config.yaml
n_head: 4
d_mlp: 704
vocab_size: 8192
norm: "layernorm"
norm_eps: 1e-05
init_std_down: 0.0491
optimizer: "muon_variant"
lr_head: 0.00795
decay_fraction: 1.0
final_lr_fraction: 0.0
z_loss: 1e-05
MLP neurons of a small language model. Each row is named by its layer, matrix (gate and up: input weights; down: output weights) and neuron, and shows model dimensions 112-207. Each number is 50 + 15 x the weight over its row's rms, rounded and kept within 0 to 99. A neuron's up and down rows have the sign that makes its largest values positive.
After each neuron's rows, "fires after" lists the tokens most often just before its 100 highest values on Wikipedia text that the model never trained on.

L2.gate697:36 33 43 36 49 48 58 66 72 48 40 12 40 42 58 75 50 67 58 31 47 39 40 37 35 33 59 44 51 67 67 46 58 52 53 41 53 46 34 30 47 18 50 52 35 55 54 64 37 40 51 55 36 35 41 64 68 55 61 69 57 61 56 29 27 51 36 37 57 46 33 57 51 59 39 56 69 60 78 65 23 10 58 62 49 47 50 73 59 49 64 45 64 48 38 52
L2.up697:35 47 72 32 35 46 53 47 29 56 47 58 45 33 67 58 55 54 28 71 75 48 53 54 47 58 49 61 66 57 52 37 51 30 62 28 61 48 28 35 70 58 54 56 39 39 52 63 38 54 43 48 46 44 42 61 51 38 29 59 54 40 61 26 63 48 33 11 62 70 67 44 44 52 31 59 41 34 44 49 34 25 69 71 74 59 42 69 47 45 63 47 44 57 54 60
L2.down697:58 57 54 27 80 68 51 21 40 58 31 68 48 46 36 44 54 61 47 53 57 36 62 73 30 69 63 30 26 42 45 56 58 17 44 64 38 38 55 55 75 30 74 55 59 65 67 81 65 60 50 56 67 64 14 50 60 61 25 49 49 55 39 60 63 54 37 53 41 60 98 37 55 31 21 55 33 28 58 45 38 36 53 37 42 39 20 54 71 40 69 41 31 63 49 61
fires after: " =", "=", ")"

L4.gate191:47 51 40 40 34 34 63 45 52 40 37 49 36 30 37 54 58 35 64 42 35 62 52 35 21 55 59 51 50 44 32 48 68 60 41 67 64 46 42 75 31 35 64 55 41 79 34 64 53 49 28 75 33 56 67 53 55 59 65 49 52 46 52 32 47 54 44 42 40 38 59 50 52 58 54 40 61 52 80 61 42 44 26 27 17 37 51 51 51 59 60 45 45 35 54 28
L4.up191:77 48 52 43 31 46 45 72 31 54 44 36 41 67 70 34 56 50 62 44 73 50 90 66 43 38 59 53 45 49 38 28 76 66 66 57 17 52 70 42 50 53 43 49 09 53 82 51 44 33 35 83 43 34 40 56 32 54 56 38 48 35 31 38 42 51 19 55 38 49 37 56 54 70 33 64 37 27 46 49 48 42 48 04 52 50 64 41 43 58 20 55 88 45 26 48
L4.down191:46 70 52 45 31 34 77 75 51 47 64 22 43 73 56 10 44 48 56 55 46 40 71 56 61 22 58 40 16 46 62 49 62 47 77 46 45 71 15 30 46 67 42 46 23 46 27 63 61 54 38 49 44 40 40 59 49 91 56 55 30 51 35 64 42 45 54 59 41 77 56 40 74 72 72 47 47 16 57 53 34 26 52 59 33 94 66 49 49 41 54 58 52 76 61 79
fires after: ")", "  ", "=", "\n", " Turnout", " Preceded"

L5.gate557:30 33 76 62 35 55 52 37 58 69 56 65 63 50 92 58 35 64 72 42 57 48 66 33 50 57 64 24 54 48 20 53 34 32 44 27 56 30 60 49 64 62 34 32 61 55 22 87 65 56 53 45 39 63 66 67 32 26 55 58 27 35 53 26 56 47 57 71 55 55 50 66 52 63 46 48 38 34 41 56 35 71 57 76 22 59 65 30 67 45 64 73 56 41 50 46
L5.up557:45 47 33 52 70 57 68 68 50 70 72 37 54 49 55 70 36 70 43 23 47 41 40 67 39 58 30 57 50 61 37 72 55 36 48 43 46 69 49 51 53 62 51 54 26 51 92 59 59 22 24 69 42 35 80 45 58 60 72 57 45 44 40 49 39 32 64 56 44 42 39 72 49 44 46 39 32 45 58 45 37 46 62 32 59 45 57 33 62 63 76 63 54 36 62 47
L5.down557:65 25 66 67 55 55 74 38 48 46 51 44 60 58 85 41 39 37 51 62 48 57 50 59 38 72 62 31 30 51 37 46 54 32 46 26 61 38 51 27 49 55 17 59 53 72 37 30 58 18 34 57 34 83 71 78 25 46 59 56 08 41 51 25 48 48 45 53 44 54 77 36 46 62 83 72 54 53 53 52 41 62 44 27 52 53 56 44 59 65 78 62 44 12 60 50
fires after: " one", " is", " was", " as", " a"

L5.gate321:49 46 25 47 76 43 35 41 39 54 44 16 36 68 48 25 43 44 39 22 48 40 42 38 57 60 32 56 65 44 45 27 33 44 24 35 49 44 34 68 45 46 63 50 34 70 22 41 46 30 68 68 60 53 66 56 60 28 56 57 56 69 44 75 43 33 51 63 71 20 28 73 16 24 63 68 39 19 45 51 44 50 45 43 63 41 46 50 28 57 58 58 51 48 54 31
L5.up321:55 49 23 23 70 54 49 59 60 70 42 46 44 63 63 20 55 48 48 48 65 57 36 49 50 58 71 77 54 52 26 53 40 33 37 46 56 41 55 47 66 31 69 54 46 59 31 47 52 43 69 64 81 40 48 68 42 48 35 39 33 57 41 47 42 63 57 36 39 40 62 43 54 62 33 44 35 32 50 71 57 51 51 55 55 29 51 25 14 80 69 74 43 34 58 50
L5.down321:46 62 44 40 61 65 60 67 22 54 77 34 31 33 44 35 44 46 70 54 65 65 56 77 56 71 67 56 46 59 47 74 17 59 63 30 44 62 56 60 42 51 50 57 57 66 77 43 43 58 40 60 58 21 53 39 18 57 61 59 32 53 35 37 58 71 48 54 45 40 51 76 63 52 56 45 26 38 71 34 44 44 65 66 47 38 27 52 92 45 54 59 50 56 25 38
fires after: " there", " There", " No", "There", " is", " U"

L4.gate700:67 43 28 33 46 21 34 43 22 66 63 28 71 60 52 76 53 36 37 67 61 37 40 47 41 37 51 69 73 60 50 50 57 39 46 62 31 51 71 60 57 48 35 51 63 53 41 49 15 43 61 63 43 48 50 40 69 67 38 77 22 60 33 53 29 51 35 35 33 43 48 42 26 50 43 56 33 77 41 42 84 42 84 57 47 15 41 66 53 64 46 36 40 59 30 37
L4.up700:48 18 27 37 65 09 52 50 97 33 20 63 61 54 50 57 49 52 53 58 69 45 60 50 35 66 50 68 54 49 55 56 56 46 50 76 56 63 51 45 34 71 40 45 49 70 39 41 42 48 45 27 17 45 24 62 49 60 33 50 64 54 56 53 81 45 48 44 45 80 68 22 78 48 38 61 54 39 64 23 67 50 65 50 49 46 36 43 49 49 78 45 64 58 39 28
L4.down700:58 42 42 29 57 34 66 54 82 50 33 37 64 44 59 51 74 41 54 77 47 64 68 52 76 52 47 43 42 40 87 59 45 14 45 41 49 56 49 64 37 59 55 46 48 07 44 59 45 62 60 45 67 17 52 62 62 63 56 37 19 37 33 55 64 60 47 50 59 56 66 46 62 59 44 57 50 27 45 42 70 34 48 62 63 36 56 39 76 58 45 64 71 67 46 43
fires after: ")", "%", " 0", "4", "0", "1"

L7.gate612:49 53 51 59 63 54 31 49 66 66 26 50 39 51 39 36 31 33 39 67 36 51 41 19 23 42 46 42 30 37 41 39 41 73 61 76 46 54 71 37 62 30 41 45 22 58 41 60 62 44 51 55 17 45 62 51 30 34 30 51 29 85 59 78 41 31 32 56 33 45 64 58 58 40 44 64 68 72 77 62 57 33 57 50 66 68 66 42 54 51 65 52 55 61 46 53
L7.up612:31 57 61 74 48 63 78 41 31 38 38 35 42 63 64 48 42 42 47 70 49 44 64 77 46 65 50 62 78 64 25 54 64 59 52 47 32 55 52 45 58 83 82 66 54 29 70 40 49 66 28 48 50 45 48 76 68 34 60 62 44 73 31 38 63 55 62 51 58 79 38 59 57 68 76 34 60 43 22 40 59 28 51 40 50 57 26 28 43 33 47 50 54 45 65 44
L7.down612:31 63 38 81 59 40 45 54 52 65 51 56 53 54 50 58 35 24 33 57 80 43 44 67 50 53 83 46 59 74 47 63 32 50 47 54 36 48 00 31 68 25 54 65 54 59 39 75 31 36 46 86 30 32 59 34 51 45 70 40 44 67 48 74 57 51 66 86 39 38 56 17 43 53 61 48 66 55 43 63 56 36 62 53 47 70 54 42 38 38 76 39 45 42 17 71
fires after: ")", "\n", " Martin", "ard", "e"

L2.gate512:42 20 41 68 41 56 82 31 49 56 18 73 33 59 48 60 19 25 53 51 61 41 47 45 52 57 44 52 33 37 47 56 52 72 41 60 59 57 64 35 71 38 34 49 94 62 67 65 68 40 40 52 62 50 54 40 76 40 46 54 35 25 40 53 50 65 77 76 55 44 39 38 49 34 44 67 61 41 54 38 55 52 58 22 45 30 61 25 53 48 49 65 38 76 49 35
L2.up512:50 30 56 52 48 70 50 67 38 30 39 44 51 44 41 49 38 46 39 93 26 42 61 59 59 31 34 71 33 30 64 44 54 70 78 49 69 21 57 24 62 43 22 51 53 49 47 55 26 53 43 31 43 61 55 51 68 54 39 54 67 45 59 75 36 49 53 10 47 53 55 41 33 46 68 37 55 32 81 54 50 24 49 34 28 41 48 26 71 41 61 40 30 55 34 58
L2.down512:35 57 75 57 50 58 73 63 47 29 71 39 61 48 58 34 43 33 47 43 45 64 57 36 48 60 48 50 54 15 43 68 49 43 37 31 34 35 18 34 45 34 45 82 32 36 49 25 73 41 27 10 50 57 57 43 65 50 40 63 39 59 47 46 66 40 40 38 55 69 60 27 32 47 50 43 51 48 42 45 49 51 47 63 42 56 63 44 43 62 56 64 42 64 56 38
fires after: " are", " is", " was", " a", " ("

L2.gate277:33 37 41 37 65 47 38 52 56 83 54 39 71 78 75 52 42 31 51 68 46 35 71 23 53 53 53 46 73 50 64 44 23 43 63 41 27 35 20 45 46 29 82 70 45 40 56 51 39 55 40 33 58 26 63 56 73 72 42 37 65 51 65 61 45 54 38 30 53 41 51 50 13 68 43 51 57 25 38 36 34 41 48 32 53 65 66 65 34 28 59 76 52 35 54 40
L2.up277:62 41 46 63 48 44 46 55 48 69 72 28 33 24 77 58 65 41 44 51 41 30 46 50 51 79 71 49 33 36 35 48 26 49 76 52 33 40 26 21 54 27 57 58 69 71 63 70 61 40 79 25 78 37 53 28 72 47 65 53 35 22 62 36 42 35 54 59 39 34 43 35 38 43 16 60 52 13 47 68 51 60 52 52 50 37 29 70 52 34 52 22 68 48 62 55
L2.down277:18 71 53 70 46 42 41 44 52 55 42 41 78 50 56 64 47 54 48 66 60 26 60 27 76 71 36 40 37 40 60 43 53 21 43 44 35 32 55 39 59 32 38 42 43 71 49 38 60 56 66 36 50 16 28 46 57 23 36 50 51 35 71 54 34 33 56 70 46 48 63 48 41 57 54 48 39 53 56 38 07 42 43 81 48 10 29 76 63 55 71 53 72 45 58 24
fires after: "=", " =", " the", "\n\n"

L4.gate2:34 50 31 56 69 28 43 66 13 52 48 48 47 58 74 33 44 42 49 55 49 69 57 76 73 70 13 74 46 67 32 48 46 46 54 66 60 48 47 58 41 48 26 64 68 53 73 71 68 84 58 26 07 53 66 61 69 61 47 48 19 49 78 49 55 54 43 35 38 72 49 22 41 55 50 44 52 49 50 33 43 75 80 25 42 37 33 50 40 63 62 45 34 32 81 62
L4.up2:52 31 17 46 47 54 38 28 44 58 37 47 86 51 33 36 65 43 25 36 49 60 52 67 57 59 27 76 50 40 43 55 63 54 44 38 45 63 51 12 41 58 56 41 38 43 54 46 63 66 65 59 45 57 61 31 60 80 48 43 17 51 67 54 18 41 62 38 30 43 50 29 64 76 57 55 27 68 39 54 55 36 72 18 30 42 50 53 38 50 54 14 32 53 56 58
L4.down2:28 43 47 45 40 67 38 40 58 66 54 53 81 43 47 35 66 58 36 55 45 40 49 58 61 48 38 71 38 47 77 71 56 23 44 35 41 61 86 26 62 47 52 23 30 41 70 51 37 49 59 34 53 45 52 22 45 72 68 61 22 43 37 49 25 40 64 62 22 42 62 65 53 59 51 34 42 52 35 72 63 37 76 50 47 27 46 42 39 49 38 31 49 52 56 65
fires after: " 1", " 0", "b", ";", " 2", "0"

L4.gate277:56 34 52 55 67 75 85 52 47 43 38 38 60 62 39 46 77 52 67 48 43 47 39 46 74 54 57 50 56 51 28 46 47 34 46 32 61 75 41 57 51 39 64 52 36 52 42 72 44 66 38 48 67 39 40 70 27 46 49 55 50 37 46 46 21 40 88 79 77 61 30 52 31 54 74 26 56 52 63 14 56 58 54 35 83 50 59 23 30 57 38 49 52 55 68 47
L4.up277:40 27 46 88 57 42 54 47 63 69 42 82 60 32 67 32 37 47 77 60 37 35 35 62 78 38 36 45 31 37 33 48 76 54 31 51 26 51 36 46 58 78 67 61 58 62 63 44 33 53 50 27 41 55 58 49 60 58 48 63 66 62 49 49 11 44 55 60 33 36 39 73 30 22 47 59 62 28 49 44 49 47 54 66 46 63 30 49 51 31 72 62 33 48 61 30
L4.down277:43 71 30 28 61 56 59 73 69 71 45 75 48 28 40 48 41 34 73 67 59 25 64 46 40 59 43 58 57 30 29 48 44 41 52 53 46 68 54 49 30 56 71 49 80 61 60 38 59 39 51 42 56 64 61 51 40 68 66 54 60 53 38 40 81 31 47 53 67 46 62 53 46 40 37 43 28 62 33 42 53 37 29 56 21 47 27 42 58 45 74 69 26 60 63 56
fires after: " there", " There", " has", "There", " is"